config.toml
d_mlp = 1024
tie_embeddings = false
init_std_down = 0.00209
optimizer = "laprop"
lr = 0.00245
beta1 = 0.9
decay_fraction = 0.726
seq_len = 128
MLP neurons of a small language model. Each row is named by its layer, matrix (down: output weights) and neuron, and shows model dimensions 0-191. Each number is 500 + 50 x the weight over its row's rms, rounded and kept within 0 to 999. Numbers have three digits each. A neuron's up and down rows have the sign that makes its largest values positive.
Before each neuron's rows, "fires before" lists the tokens most often just after its 100 highest values on Wikipedia text that the model never trained on.

fires before: "-", "\n", "=", "S"
L4.down525:487528572499511550490458448511478533529540573558477481537524568473463541434416553441468476561451557458516480448469527459520455505512598522478593430388487452485485537478437544450484498519475471436454478476484642559575546525399449490533442394469477591553489499496449407441533489572509465507518536445434452548463484493492602499539423552481509533493560470502491563533496385365557481413455394499394498468556552528477399469514512503466486532458523454575533444477604496515513498523531511474506527475532479553541497446471464469490369417487499481543476503470518437597524497411567536581

fires before: ",", ".", " the"
L12.down644:525488517508515490479509520479551448494576402423501488442490515487462431399531464503521439581518427498573433480528546535530517448428571478481503577553475499521450428534497472500520470611489517515524550563506473474484469429496502491614500454463498548447519485437510422545544542440422624570551592594419481458566507566506529565462604554539542486353548443477502413448425475488529488538513465511583449486481564502588420539468536526495479500461485400472507550535453508500456543498449436503478435409569466542519443495532474488529511510411515535558525548469591535502544490610552596465

fires before: "\n", "-"
L11.down302:487452502541481532580460469495489518417531522508584463558525467523483498568487601508422504601528490520458455558579476471538526507507557475532524581503522539574394486504471547489441410447585562476452557506451538575540469527477458496477535518539593372558457435483607469403581561452535531388545480536503424520510577562492432368399542505567420489512497509533523428504514568525446497474440472495435515471499523444525506514525522473514489510505475483543540551459548522579436494537456580504493542416408482435424549460459440624450537466438529421487603481451500537554524532397489559571

fires before: "\n", "-"
L2.down529:496443450543497508524489524468413526475459508461557422422465466526449494493423434431509610535537494417620368504510548447566588511439574463535483534489572533384427452486482487422510476504448451525559482470506484407533425492457435534434412539500536512588450480538404436524589451592464547396529513554528529523478477535542429429480458525487424512461493547439514481544498587502506478497508507534450523508481440540376504445463535479444441548466566513512493586536519548527463431464536551477518520507499456471544540533435539509527505515440413478589398524510461534530500544430463548452

fires before: " the", "ed", "ing", " in", " \"", " for"
L2.down665:536487509456424495503418486525550459522442482530553483396484539508386458518434497475472502521468491497434429521489514501546409516479542542502515420527523436386460512438570482506465475425567418503496513886461546459523452498481505494506488388465464475441513498512503496493432458516526488447530436556486533510441470590574457434458612514495452559504517475449504478487511406512506509525457512505517530506510495595447566491445492533464524546510481565564538468476505454508453467514480487400526537440467397450493536509483517514576491494444506522501480388474512544502555445494488555522

fires before: "-", " -", "  "
L4.down20:530480600518563459530525441555477545481506501507503341545467413491512453501576558539368471467511451492522538547469553538521583448509484567574489473553574563458495566464496415515487443568393516476519529610560432470525516439478559620475556497449481519498576478525441426476534604432556541476558424443527413501513495495514491492478486524413377479491492508406441500612523422527449500498538496481606576493390442513557542548482432489500540492515491500474520487521486537496507510517502461538446488565464489505499450491554515480563608456509449523568505538511478477487435493493562473501

fires before: "1", "0", "2", "3"
L12.down307:506516540439478539535483573548539487532461556560541558428541523512511471535520550546570446510514553502534515576464502441467504508435487494451531591476501412481493455503500363515414652485463538511494508629563447503567448367536513425567429439468515529553495514423564523425525501440525521503521581479546499531495515455600510546496503517542479494564435440510593522459515501521514469493442462506490498530519545457470487530469531402579520519570425549457632472420432548503491433592479500589481419546475495568453437483473464597506590455441504412545551567483524544523481553491630625432

fires before: ",", " |"
L9.down435:439538490530479471499506479495538453493484419478472485486560479535575486487552505441554517518435471455511484506426515504560484498484579495426557543440444490430517461471450483461511524441385525510535509564527601444518510563559513542585412493591532462485553554493551522455513493507489501498519426552522479476670412434470521520501410534506422471424626470528448492529542439547546566617559532480531508493579554496501294474481526462453469569482474510592525501541524485476484467498536470461527493538452552482482507419521547524491504532585396421515533514524516507444447474510489537544

fires before: "\n"
L4.down1006:505524505483481512513469554480432468505550534505464470487517456466430533508381494540527540528500462563550463479482481497513507498432470473492573539530543484515515480527500553575476533593522475501444488678558500593448608487499423427536461517446537498502540443604534527502531497499522518567577473530332571594428507516562492538440437469464470450503485600382594491466464479524487445470553454515453548503473468439490482487433376541512427488433440423497537530505472646512502519512500565463541414470556479397430477552463557560402570524494499453462510528441537550417520490523490477492

fires before: "\n", " the", "s"
L2.down262:457502442500511552569456532506511530469515434434545495491485541571532497540414432494462475481464539378499479510470437466498533527503587534608522548557585524506479444557482442506562475395527542530503559687568511469504500402502440508492526499352536417503541481562423463478518482457494518477542504592560485404443432459368381452468492502503410530487504581467501588634470474527443497441513557561539482518513429540380447550448532545455494505430536493510496460490474541417480561481582543460506512473395516462451474495527503490541486453390529475555410493499492586566476519417468426483

fires before: "==", "The", "===", "S", "H", "In"
L2.down220:499434477403419549460526510455461502499434461453490544492510442492447506554561534541503549551469493518454455476622560481452548489525454453532517468449575406373565514556554527553439463473595453458516537485496539609483491575448388494477538406534552457522459588584485438517522477573526576565445501509547612483463579470579507518437547525547491535498507525469560478531526609474473497597445564399514381507503467462514573513446462614497525530487551501500574511494533560521524512576520487421486415591557569502418564599471564474504512494569493434482516486513483507398451459479544500418

fires before: "a", "an", "o", " of", "i"
L11.down809:508438511498538512529569526508387523548554469437506485412619540459536527430538480528567488529597496456549529541406501512481514490486467376497452525640549428479459418425491538477489570485485432474491477649572479453487506499544498524481531476498459521497497450577522525564461513444563484471513562565499518518615466553518459557455531597494457481489558530571432530460478577379460500361515516484517559538559467544419419522478493530470488466551526507445482589447465526564552442504455522535536445586618433517548503437571536506488546485419507408553485401501515488404463501504473455521

fires before: "\n", "A"
L11.down839:469430495501534493514418488397448430524420469579471506469425511406547524468429498471660469538544559454524517515500452491573472549466525549570536467527541501475597477572486546470472622583518572451520551553512600538616528500499523459520464412437448471419544416510454562403465441459478451477526550509528454510510480509530458465421403481476477456541427501528546453462429545451548448513473471488475560535469478519444466561513463530475497458563503520475563519542566455555487512602540514503493622347553483515557433385520551679473502497489516514489548492419553489499588513500493477525

fires before: ",", ".", "s"
L2.down765:480470483488561549423409527545487547460545439453531516491433480556512416601455461541486540550512431412574519547480458537484475500595557492525481567455584532485451500556536527345543524529511421481459496769488537440424478506529536529531470519487442497499570456488427456472487492517544507529436442583532527465450551528498567460506479419495502527413491497527553557588526488530442554464500498426488564558486511569388509598515559515541456397533357503538496463461550600513492444508516497469521503497469498476494508522500471476465511417401549495499489490539488544484508442490531441545

fires before: ",", ".", " the"
L12.down790:490514469470482583487579533391599434534520495493505518471507535521490481512537468506362645481455411463565532506450455548530527570483503528494489504464536547521457570499571435479507443546431416458555530533462508500492566501540500451526464503461506490463523469469519446522491474553532559561523520528457491584489471509492536420493563480459399529554500509468536537499452467565469469537480597543409534532492496534458424477449529502487545537452545473475470576581467449519679571529382541551576408533526422476516364540486468528471453460454394481516506488504512402519526438562453549507

fires before: "\n"
L4.down108:471516446457537575486478493478570461443598522507481474550475438513578514518509545489529434440464383455490506519538480522568477471496532548498486476388486522492553579524490518473507550579481528475444481733576509440500448519504401488467482524487468512492529513607490454443512556525421566507385605495568536396500577484557506495546515415508558514502569495529459449462530574457476492491473497542391477481511533489422504505526485563480535548457497451540497430556565388469441554532496429461526499409490433519485537433540520433580512430458510481537492533413427464507453528565477498492

fires before: "–", " |", ":", ",", "\n"
L4.down481:490476492598556527438497581396400530562540377526430443478512549479525478441484521502448534452573498458495546486499382560560509563355575490418514593446519546410485458524579461536580547428393434510539459590426560416505462389476486466570450479523506523473476477595472530587459516417534598465459462507500388402490569503498570537505541524541512438444486437458477519517469540526474576482541503541498481534495559589468448482405529519577442448504410463484564455501476504479489557504483538466555429577502532464454494577483461537642470446404423481489509477529426508488530559437535522509

fires before: " |", ";", " 4", "1", "2"
L4.down435:535482531486518459462547501518399463527515517579475540548479389431536659528570504516496505432504556471429542450433490548449454480524534515441537497465450585413548450451556502517514568483489436560574480479465531534543511505555440521457626449444427513506519443460420517579440570502537545492494570544508422510450551507626551463540559541516463593521501469459618477424459535552563472376443550438473516516449480447481552505465423498486463567508539532601424502521496490408526477451502465516566473505492482603510535497504537566489543490491390487588466440486437513545549505543493482459

fires before: ",", " –"
L11.down256:453545511517456440475491519474481496520484508535413420439527512440518496627496472496528500528425523450513490565438509461513527422500498504443582538434534507448529506398513479582462475437611478435513540682448504546549555493535500584535469462471425543459437557548555420467523492499482466558457453494568494519479569452478526535541463520582561513487573514490518427601537443440473522497455537469589445509476495501492366558456571490558567517491446408433456463617504539525473490447492435555466457475462545449486546540513419513431462478583401442383591512491602508502486470517539409478

fires before: "-", "\n", "|"
L2.down475:517458490496572471544508499570531448530509552527491380531628536501536507439479516605454433492578503496507503533492456550509501498528484528445472513476611523497417489482559452541538518450407594533494414744547500566526537479543517443555562534471475408550471384457541543489560478446474484498499489536444499525501441564437526530545519531492525585529505540578510481620484436458496513420524458480420472396493568592574469521504506439387521567430486380535496537440489487432440500420579537550430536534442397497498473484527501587522477456490476495488472518494505459563478458508462586503

fires before: "-", "\n"
L2.down89:552504499575553454540465475543495413442559505505502508599553520521456594409532517537476454538620558480530484501484523532524452451489495567500584496464538523456372506513478574492449518584413426504506490576538474565540457468529474433498494550528486478478472426421551530566588588541420510533499455530465531548550432468439479576528494496551552471560488520541443522447462551466523546439499447503465492344506592510513430494600548452511460550502486393576576598467542485563462509468591537579432412573478453461600546496545572515551378488493518427507511460543521500508505485425522516518

fires before: " of", " for", "e"
L18.down425:477525447453505567397578511497541482445544547490509382485444400570448476453447476542461457496426445489511476566490492556415504513521476472464485516456557535551571419454482474414496464464449413485451540519446524503462494579473604513501445525527479550481482515492479477494478412552491369549511513538483606475612499493482534548464445511464500513544448438499587507627494523507456442520580507476469553464459576569440541464453466556568525425530528492546433500576425416518546493560467490574500463495546478499424498486500415584518471545441464493494527591503517390460479511503469527586

fires before: "0", "1", "ney", "2"
L9.down813:594537532580493566454530554568511500474527420582494536414493533486450468546483607520557551477457515521550469513502555526476569501462567511598547385440444440516422596437458534497538518530481493457502471487444397464478545470442509558647474513537447455529472547411495454505504504562515478483396486406469549552532554423479546406550554522511452474444514514487456469484465451456475598518512396548475483529513469508542468534432537448387466538372418539424488552560538481499533454527466541548542500495436508469531460506450529493493497440513489450438457577525516495554595512494539518503

fires before: ",", " the"
L18.down32:591594448542492465459476528480459477457418559411402478466566499552405468570553533591520520486560566420492510546569418473514412525443478525536495504466509456420541491500567557529456518429449409542530572550477437554405512610565526466471512520564523533608498465460512512502600513515490504447504506521479557532577542471439491469501396525476393547554559453473511481477464544518449525449555430515473468484508551473429464446500437478465487521500540476605512527582463538546459499489484615503434491485484423533407520433551492504494433506457467472516565549420445536527507555531487493552

fires before: ",", ".", " and", "\n"
L2.down673:479482501482542483455527521445412470579494498473473477528481467478515509441478502479461619506570478500504510523433395559545467504488501549553537559454540415586527591467437459491567578537542542449487440623534494471447552430483510524516423471507555488433530450501506530511460533455458519515516543531469480439441496535404508589512495466502457390411492584503567515597467442471610499454499499557474494504545420479404455494464507406421494551428465415576470682496551464519457481470542542608470515504447456490439481500457621497515505519473480524490457575517499449446600476519449452452

fires before: "\n", "The", "A", "M", "C"
L4.down320:480529551505460478450551513483400431414546543491408564516490454435479571623479457528606513564451518575515481498426429529494560467497549543488537641442435474490464485530468615460452506560629525401531570541499490536524438504436460529564445510489589507523526531459583514485555520496516534432512482498538524516509558577603501569442579482585568467457444421534495332461538487482461520451535518481480464518524525494502450396528477501619543559498505451441608511534559557397538407486536500491517444420579488467507561503398557469502521502518490464458453541472537526590469530471473525583

fires before: ",", ".", " of"
L11.down689:492472447539541543422460489487488492531470510600592417578415473551519497597546468497562528430474455420483506471541535524498396496528555447495420553380522474467510527521473440380439467495508483510543427462486491547510521507446502541467486419544439474464534481485461519437464472525500532467488513497475499454558469484502541457523511528430500486407657506567515457629579396522543496473498558511468538469440577429516322499492547480468528617525456461550596492505575539489499585463444491534502487515502420486546500507482508551437429539531480589572529511503482432564533518503460526506

fires before: " -", "|", "  ", "\n"
L2.down216:514472499548512537510476509482521481493453529557552494502472459460529448515486497529362397530574577510531571535506410452522480593518456500449496462504480517544475501514461457535499525515516453489509529999501528553506491469494509490491480471473459554464437380484534486479487518486540487530610519485421448423544496511447524526526467518518514465581535501469481455495475480529513467558483465444538528481463495481517540479587495486556446501509460441478477480498480497561495490461513564562548505491533550504476507511502502486544517488483495449549448469473524460568455540488479516518

fires before: " |", ":", "–"
L9.down328:548467415486433523480485496476507544412480487474433469432418523531523550505545573536408447514551418527521520474510446490476557505592507512487527564460544520467537517457480503487535589516486509534457457751581418418413592459550503574524503507389517517477490455559502465519496524468499588506484416520468519350484574538492523506473526514549453493445502432474440410633505457566495506505437496577429467471554518416477429614566525515513403430498435547488476485450461560515564441508565590483487543486452549524471501490517480502466578516523442460532478447483570463517513362515438530504

fires before: "\n", "-", "The", "S", "D", "A"
L2.down0:556579447429607428472433496525566455442472570538494570588494552430497549515534517634630404512510423470528472483543453567565516494449549529523479503434555564478579472512607532486535518451378543567515406537429559518455534525517498384509552463548464544419495499499526507515463505501464449446434551559481488525482479440495507505499479496435567547394523423511469448358536490431482517555518462488415513455487502502496508537465526373491480519466543476510518449520509540442445586439515519529467522508563421530464408509566469530495490507530496560543535571544464540469449442542488547463

fires before: " |", ".", "ed", "ia", " his"
L4.down778:603545430534548542424550572537469502481564490555543494428389487531426495469495474477625511454465407513506477504519518554521491494462553461439447471488444453484493455432499461381502478507560462539491566581505457459415436519429471453510468437506535480449526615522466481502534502537462544511506480433505525432561562459534477509476500506470552566458571549508528518522486512450522489543539467580487468516457491447439423497529491497551448513586587476460504646462460418433537560509447510551499476549497468521520497572541567524569534382502411474545533586442341543519506545550476535467

fires before: " |", "%", ")", " (", " m", "2"
L2.down656:595562482524597431440521473495545500426479495562483507513449526527393535562576599546541423520411597529559449486443612533545523498480560455447524542495456485481547534487557554455544491453451490496617605502474510544572488443615537452477585511588482471508518588535480401463513534487513532428513565631470575579465504489529547548608492481550449527537492504476484499494517493466471450504517581464470495528449505430540525553541560565519478504519539380452494435583473418570534522601407548575553521501497474540494506522527411520454543481461551473503494467524558414496465470501461564474

fires before: "=", "==", "P", "===", "S", "C"
L2.down209:570503489505487496496394458520540477529565568580494479539492486458421493530452519374452591499517518481450547440428310490496443464526588471459459524465402479609481492462476590436527552530561511480645496571505576548423397510543555500499506457511417515397647426510444504517514477601512505552546476531548430503525444502519511420500655495531478491560539506485551489598479499513503491519489507524499499499572491531442506542568422511480561508509510440600438538573545545545489518523532454494434440548523461525509553548523565437471434470450496569476522450460528500478490391473484524524

fires before: ":", "ro", "re", "up", "or", " of"
L2.down319:474450459490529575490477460444393552546546609497511446471523543599455477502497492459503502523420400492455512501502458624491459481495394564492506547536525548525525494419496499542543525529498470522503533723458499542410480519537499621461401563620558500504539407475503497495503516518541493494415522508439497395557565467447511544546477456425460416540509477552428519385468515505499585481485497529458422467480384498472441556468509486556484502416594468452514565543463370508464474435519473468450543442504402457486486405501529542439488533486495550454520498498579479500456470435566510512

fires before: "==", "===", "In", "-", "|"
L11.down419:485481587420460492539527508510525552628511478492441472398549494479507482592552516542443479556649522528507579500515501527551512453513503497462484607503552534438563545521512442467538616550453498528438459671514485419475441529542485518558493402407454471493573524392489425493490469454457525566498525549443516525563478507521515459483548521519496476476525423540535494623459466499460490519520520499539445442487485471490561547595466538476478530547407494497519531491504498493545508496422509502481439470458514444482511485479576409507517556443416424502548452475510502507509475496578495501

fires before: "\n", "–"
L2.down416:490496500631561442454467508520468442504537565552456493471499458434430421535443475517451476561532427473510444432425390522499495541403609472440600498474465504534522533491511526533495562548466465531481574712435435495424501504619409425544471469448500502424484709461547531477407562434486519472594486453413449503483568561542501490469528467419479459566505500503531530464453490584468545557536434541435483480511585517608474473581474548580453507488539462483422540523453455448425413520474491535534586515499462395551434536468499490480535494531506462526532500492489475519533529413520481539

fires before: ",", "."
L9.down149:503507486471529470426482504501467489530488529498529546526500599493520537438483544460272613551489425515566536497455490585432476498481556497549474528525593541549450490443603443456514531619492472506459517494391436473610487469580453408435561477572578509488532467532451523481470527500546504510511471455453479474540474551454496437544592442521410489689462440478430634392539465550507458393485584533491487542532531504519418527469464501551487531471445485545546512540475487517501641485524542547507470504474431425485470586452518459568588482490532513496554502499430497568547451534543533510

fires before: " |", "%", " m", " km"
L2.down334:472449529476576539460416454469549513453461459409460511585474554438473531417422573569543419614507460471458420492508510502411474541520407533494526487520496465552560472500538482505475464480536524520393473666507489504525602529493431385509551463490447509442507516505566492442475504489524450508523553497547537546537511543534496453500502576461532542469504531491553432486526500428525510502540481525476437500549527505542460498458467438583551352461514468475472498477494458535510538490503511563392512477525461454456556462547474452556429513491437479536459510460461442451525636615570490505

fires before: "===", "==", "|", "-", "y"
L4.down773:488429485420503536546548457465498493591605547564563539492537495522525571495492503459414559541509499533569522438539436613554512427498477449520561534454464501539515509445374492572496508543563448500441568682435495448362435543468529511468512473473476514481535489581484574507535437556426486577540613577566476387513536481530502559538471498447523457542518555432453519539410474435540467531492547578498467482486541551465481513399430538463583487519524507522422542518498553518475576508515526566442487601468515463428546663540562482505418483459491569550489489527521385505457460561452530603

fires before: " |", "\n"
L18.down155:465529489325498472479448463489495480447424582356511501590516573487538601473543518467529502515613480494520470485556492501473502440568480594509515560526522507453448503536525526498414454551596494509518571785492515474552554522517499474519502369533499471484455530429533523613551518466479497564438512532508614521536552498545557474513463545409483485461490486455456471637453551459470507477479587457553545538524479505508415513436506504488517488476569443549469514581435428458532580521568514549464491490495521462530471468538557505599487563447607499501489478530464479503374458514500493545

fires before: "==", "The", "===", "In", "S"
L2.down648:474524633438451537489466504502512500516525459453465531446500533479518577484477482587394645455560473572503541560468517568473492448572557527502553512510518441513527494491513528538536485596593533481504483719518547520507413565534509456604474490564602512532534494505458538503491523496477597511457508561536608531487454563495485482431492571589525507427513458429501443506511443478519511472567502450459480514542459472529509499517483514534513529498429537450498556457494647503532474455543489510551496467449571514514479569443523463424504581524518517457493450526409484428591434612520552430

fires before: " |", "–", "N", "en", "et"
L12.down542:436498479497466502622455516450500489485532610528548469448468589451531575409480457501560499520569635524542575536503476429423519543493453448414542515466551536507559425518465573410501485486451545533553541487586471445514452391431559483511475555420544428412494503512511510416426559459496500453464499499533500547608583521527599430478414539471557475441579402501469525451523566502454535579472435481508514434420462434512440493510544494607456456461424556403500499525504511567513489494573471523534455551524541548429416541483452520499500429538542561573466532452512458565530517525425499495

fires before: " |", "%", " of", " (", ")", "."
L5.down304:504540491551496526409546487410452453527657430523696525469487546525477482465489516560433493569460542519477435558467468592482437520446599499516527469517503526483409489494555457557567508585490550510518465490488402523504412530487523511529503523432496557432550451591486463531549601373505465448505540517408548498455390508508551550497542487547582506533481516501446512525470471566435591488590456456566474514486578523512448479473474629545534443504540466480493557450492534580523550426479603439486487574515540508485531576497509516477377539487542471449580500431477475516498410498417512439

fires before: "\n", "-"
L2.down444:493494500475456505568421571471461547562580477498556474540501564486499555467517551474503527571527386456570508538458445507544492404472555522518561496560521468498430423509481503463507483544506422481629485853494484507487475525538447517488446519501548539557545459467427525509534498495507488523470482564534511428556486481508465481548485512494516487600537569518420501584459523473484548516502490440473509476464546554453496541418561467565468476537529438467480560550468483553491537471425519531496457515444347489474492511559541514492531533530488534520445538518442513504462538475555547545

fires before: "ten", "ries", "ing", "er", "ry", "ed"
L2.down830:468434564487474530497537602508478540507505560549590542447457571498513453429430516514535456503470533440527517440547410435570592453506519559503508528505526481455554487515515468560470430452607481594546535753537435431387503546488547477533466503510502523476628467476484476529493502485506557514432467543532480493476512483564386555463508494467479566506485513465516493467516517590493545485481513561458418437514525488504696580570563406451491548542540512491491548499519528479487469451552526431390472501497504480512451474509564502509461450560515559466524524528501558554505485494525531465

fires before: "4", "5", "1", "0", "8", "2"
L9.down966:413457548532497542505489486512431539525406514510578529407409467518479423452462380507537443538512444590486475437577541579533369584489533476493476451558573485498443583483464485539551492571501505461567402467535541541505483561537455456556514446577530542510519545532448442518515469621490423506502587512477510420563493431438552508481550448488501405557608435498451480469465420546447541452507459484573525444519543451491488411477406472411458554402424537457581498480549516493544527479481478582445503557556603510471390427571478482524513453454522516448444512469529557462472458495537475512

fires before: "\n", "A", "-"
L4.down906:463408470534529522471478471543548511560498572461532481493464573520452589526501468497607578556526582479440430523500565473510561484534532547406521486540466468528416477472512511522505569426595536510570579472558518518486459372432464475475563544441488442488579520427517453520525482520597427555522480518545541510393486591570473483478481493526525454588386517458506532513516517459513469501501511435525501529495599550557503453478456552506457513488555568564502493424441513490400570456474496560570548400497533568544413527562379499498502537494548468488480445574395479520517455503456499570

fires before: "7", "5", "6", "8", "0", "4"
L9.down170:421544526536427558515528462399462449498513437537583517361472477475540434512512443565580542642447443469441462502453550513524445478448450446476391561544511556553459477505536380529482454443541544516468487621567461528428486506437505426540456566423524571467514471497466540518416472553492524509540519436505512491530508479493507545621478553513376400413525511429513469600495548483473566508513521578548531422586432490448440536488469535473474440427455450535528444530433488479556536463493414411507513491524472503508452566540507580390516414394526550455404500494542498572475415449526562475

fires before: ",", ".", "s", "–", ":"
L2.down523:476514529490532517550470464547487465467517413468548532504535521546543445487634540513435546479502499515445482536473568619483522596474472460508512524420479486501519492500404511537431400564440506411533493445542564566560498429482513466510605488504448465522463436609388443502515388509452355482543522470490523428594555503438491529533466459580467514439481541461452491680512487440525454643474533493441503594523410436455468487435560565510541491393453579572572464476576542488476529491527511509478416528506574489502476465504436559411539494507492409467465548507518534501545562507472521419

fires before: " 0", "\n", " 1"
L2.down330:536532470609481537514463467469520514437498502596482529448532519467494452584504490543596410498620524476635476506427481464570556437530450508549546505503560548404491503474497466545499565477487507549567457853512533568500559452551448475474468460481503498474502369482513533509523528459453534507562475524442455502478497512432474522575536467485540475480503545504485541469516503522448519561480492537448542429487478513421540527480479502489425523468499498474536575463503509534462512479595643503517471479455495508572489567503516440567461501520536452482500447470474480504526532447524575536

fires before: "1", "0", "2", "a", "en"
L11.down474:595495506533453491451473486490413479492398552416477503547570533523538493556496595541461532484496602510470465526454539466491455567594436542618552561463494558499493446496539526550467607562449499577546495536547544451465541425431440484503500462496469508553468483475472475404518472521563484487474490529467579428415538561482362570524490487598510461513507507587520431507510571508527526480439531586447533581557597519497459581463540505474452553485511496477455519572430603547554591538469544494524401540518500571446551403561579482569532522522564540455550537459531510516509569496508543504

fires before: "ed", "or", "ing", " in", "ions"
L4.down319:510506487491453476494548462541433500556522525465546383433514537485548545574481562549472349577525565506516476491542510506487496475403435528462570482488442531546551483476454406504508475559404595593484548808518567501451558519550413409482584415473465530514549518485487558545528507604502470478502504501506512597426530536519472398510475525497648457495496553556510476562480556489461488444473450429488477511490473503471530530512487479470507464464470499586532548534484527471480445505478521393486492495478520515467516492443537513479471499489504482463447448474502558520614512540518589466

fires before: ",", ".", "1", " and", "4", "6"
L2.down853:447530549519537520576485600606586514464511485531568415469529551515516479440548512447351586494464525494450457578484490560442582438446525468511496509498518457507496521533548465470540490481496474519498564273575461456454538441430523544477483460543495586502536463476537420462437435473493457546518519459525512465526577479554557430525488424531479521409544492445505532567412556482500453525527477474402555439421532541505536493507522469503501483553530536503498512509453469557539452453492486530535572528556523460576464576521513581499506450489488488530460608450489366603607457515517551423

fires before: " 0", " 1", " 5", " 2", " 7", " 6"
L2.down548:455487471584523593524552479501466473507526465460444483408576465560541513555537430520524514523557532502518513503417440537413489449619486607515573457593465468452545545443525399522428520457550524530461526588493565556480515493463496487534595527487472453490523472534501426552553502498541532534524506553460481514424481391501421451510430515573553482549562554531471418463446491451382498403512418448474560362465511571453515503449476510474491510466416490479402551461499514550516554448476513467538574536480494538426462561469437375496539561494474483500524484469475528500458569443490496522

fires before: "==", "===", "The", "In", "On", "He"
L2.down208:430473451538454439513505541473471476466567525533525444546432504549502508464498550459366556549513452512536568439501366578528460475500507440524458516500467495483519432477452444507539462562489506567488571700559501457485415532475383538551465496468574509501481321524451428502515435576527447537519448548619569433512492505548451468456550487528464518572478477337513499677588544499475519505494546484496404513487436499417508548455476562495527539547469491479477558546502484573572529516466438474477499483492508496511528533517540447466485525434506457480473478514473537493647473501494512490

fires before: "2", " 2", "3", " 3", " 1", "4"
L18.down221:628386454524497460592490449470530460529506443428535519491565552591511513466494507476512529401465538445458556474601485490476395440470486476493542519507489550563527565459518530488453529484463490376435558431513496450488501489488463563500449413495622542518507483496497608583504545573537539587554469471454430470511440468501497509475520457486535424405573452479431476495478520557474560423521487505457453482546639521543471353437538497484472557445544469465516485420536606508488511415530475488505488395559633523497553552547341538503557559482507590561541485530499469539545479504481458478

fires before: "|", "\n", "|---|---|---|---"
L2.down725:418495543547533450521437499503499525564547393551524471465566523555448413553545418473449471486413572551545564540486479558445492537489526471610396610460500546575500507514529491531530516458504461494459463665536461481525509506514608518450554577488419578425536402403539465562455499469567481514535488514541418415513512459476407472553427420441498505538482416461433528513520457552563513454484547506481572572458481522523500479513436505498526421439485546504514515456446532465573469446456506557515546493498475557483530500508489468541549555363430499557379485464504485576453505469451430510

fires before: "\n", "-", "an"
L18.down836:447497473582567547523462502538472416550541394564537444444454451519526473534533464596544473500474529472495518546527498452405521587404542480516517529502510487502524549531513454448390558355494476441470509550479479501490473451439461479519419527489515506537550447525535413508560511536570480403579392474560574492420527595407560444498430463455438413565468537518424481582478482490487469462420462558533486511537477449419496523435452609468456477442557499427454508508487503512424481464520543497585511417417466556611528476504411514447572519499457524568447441574460530530457474486516531462

fires before: "\n", "-"
L2.down978:499537486558467512504437474571422490488505486403504528499520513564572482528521518452528401423542462417517529465440487573459386559553381507549520500599513448488448524467378506511455511541486407563527552701482510457471545449499488447407418590577490557442519452371545451550488567506488515532455493445491474398472511461473457545628499476494512474533577498520452457539553441564382461510548497445517520411501543455459511534547528498482492512516500394500500496511490408533596435546512484498514438428511514578499493473471512437499507563456523512439530460458504529474397428507554377564